MLP neurons of a small language model. Each row is named by its layer, matrix (gate and up: input weights) and neuron, and shows model dimensions 64-127. Each number is 200 + 20 x the weight over its row's rms, rounded and kept within 0 to 999. A neuron's up and down rows have the sign that makes its largest values positive.
Before each neuron's rows is what it responds to, as a language model described it from the Wikipedia text at the highest values.

Word-initial F/f pieces. Word-initial F or f pieces in institutional, financial and sports names, e.g. Fiscal, firms, factions, F.C.; weaker on table pipes and adjective suffixes like -ical.
L10.gate700,177,170,194,179,178,189,239,181,206,194,187,197,190,198,203,223,222,221,189,177,212,210,196,211,183,186,175,171,205,164,176,226,205,219,209,193,153,173,250,233,191,170,199,188,197,209,226,219,242,187,200,209,187,205,197,211,206,172,196,172,176,182,192,227
L10.up700,185,226,179,250,195,200,186,234,193,188,179,211,187,209,202,178,167,165,197,196,204,216,218,175,217,216,213,212,202,219,221,210,191,231,199,205,191,223,192,177,198,225,203,184,222,183,225,192,194,212,202,205,208,210,211,202,235,175,211,222,194,216,201,211

Sports competition terms. Words naming competition formats and tiers in sports results and tables, such as singles, Premier, Division, group, round and Result, plus colons after team names in scorer lists and list dashes in infoboxes.
L2.gate177,167,177,189,231,190,191,198,197,202,184,176,161,207,200,199,217,196,232,172,186,203,191,207,185,222,190,194,173,224,170,203,169,191,202,205,213,177,199,218,212,196,237,182,216,210,192,191,217,208,198,204,259,193,225,178,192,185,201,234,196,176,212,197,187
L2.up177,234,196,203,198,209,199,221,181,188,180,163,170,211,246,176,200,217,211,198,182,201,185,189,223,190,180,224,204,146,208,194,184,206,174,201,195,168,203,210,197,210,235,172,213,165,180,170,214,176,202,224,237,183,186,195,243,190,156,189,191,177,179,199,223

Naming phrase "known". Mostly "known" in naming phrases like "also known as", "now known as", "formerly known as", plus weaker hits on words like named, back, moved, history, and section-heading "==".
L2.gate403,181,202,160,228,240,208,236,212,174,189,213,222,213,198,206,219,172,200,206,174,197,239,177,215,202,211,187,223,198,185,183,224,214,189,192,229,211,223,189,177,196,204,263,225,188,178,162,216,215,218,226,215,222,212,246,253,248,201,216,212,205,213,171,224
L2.up403,197,246,188,246,165,216,188,218,226,164,203,185,226,179,176,221,202,196,168,199,183,198,204,208,198,176,191,254,216,211,201,198,158,183,192,214,216,188,199,180,226,198,217,202,219,210,191,204,148,198,223,193,223,210,206,208,190,204,219,210,208,191,169,210

Naming-phrase lead-ins. Fires on words that introduce a coming proper name or label, mostly right after "the", as in "the name", "known as", "the symbol", "the Great".
L8.gate177,200,213,216,190,214,208,220,186,194,189,228,260,199,238,223,175,183,217,177,174,193,216,214,208,188,172,190,203,204,190,210,214,178,244,190,207,219,188,155,206,205,196,205,211,215,216,202,205,181,183,219,200,219,234,221,217,229,178,203,241,231,169,184,208
L8.up177,215,193,186,202,187,189,209,210,185,164,212,164,213,155,205,225,235,204,178,188,181,239,189,240,201,191,225,224,217,193,196,194,226,202,182,174,195,233,211,196,217,191,194,202,208,188,189,187,214,203,216,224,186,186,198,204,210,233,212,193,191,206,199,207

Sports stats tables. Separators, digits, dashes and column words inside sports result tables and stat lines, such as pipes in box scores, 1–2 scores, and home runs.
L8.gate11,239,192,207,198,189,208,194,166,206,221,183,188,179,181,221,190,196,209,202,176,188,163,211,191,217,229,185,215,187,181,210,197,223,204,210,199,176,203,218,216,167,198,226,152,167,176,197,200,191,182,211,193,193,214,203,204,213,213,204,214,198,183,211,221
L8.up11,213,205,229,183,233,186,227,165,180,223,155,206,174,222,190,206,235,166,188,228,193,202,197,179,186,225,224,219,179,202,152,168,190,143,223,246,175,215,219,183,184,184,203,157,211,176,178,200,198,175,181,207,225,179,173,187,167,163,208,198,208,192,196,157

Capitalized name-phrase words. Capitalized words starting or inside multiword proper names, titles and institution names, e.g. Master chief, School of Art, Civil Liberties, Red Army, Star Trek.
L2.gate126,192,220,199,230,210,203,197,178,215,183,228,211,230,173,185,190,203,166,180,200,210,233,158,223,234,151,195,186,187,190,201,199,230,204,185,209,212,205,207,208,200,161,223,177,202,213,203,207,180,202,194,192,183,200,193,253,218,201,184,198,202,183,208,243
L2.up126,200,181,195,190,183,215,217,195,190,204,205,251,223,200,230,217,239,192,215,201,176,191,183,187,170,194,194,220,200,228,205,210,194,207,227,238,172,192,212,192,193,165,182,222,177,212,174,185,200,207,184,197,216,179,189,168,165,234,194,165,212,192,199,190

Biographical/event participle verbs. Past participles and verbs introducing a date, place or alias in factual Wikipedia text, such as born, known as, released in, opened, with weaker hits on numbers in measurements and coordinates.
L10.gate97,226,170,196,192,223,221,192,212,188,216,207,209,210,203,195,175,213,235,186,182,219,199,230,229,195,182,198,176,184,206,227,212,195,174,182,181,200,182,176,211,256,239,193,202,204,208,218,206,217,190,226,252,201,199,191,220,209,174,193,203,188,219,163,224
L10.up97,192,212,189,226,198,211,206,188,188,185,175,227,221,182,202,224,209,195,240,264,205,203,201,193,220,200,173,202,185,214,158,183,166,210,209,191,226,194,160,185,209,184,196,169,186,202,211,219,188,200,215,192,231,227,192,185,192,217,182,236,236,220,168,174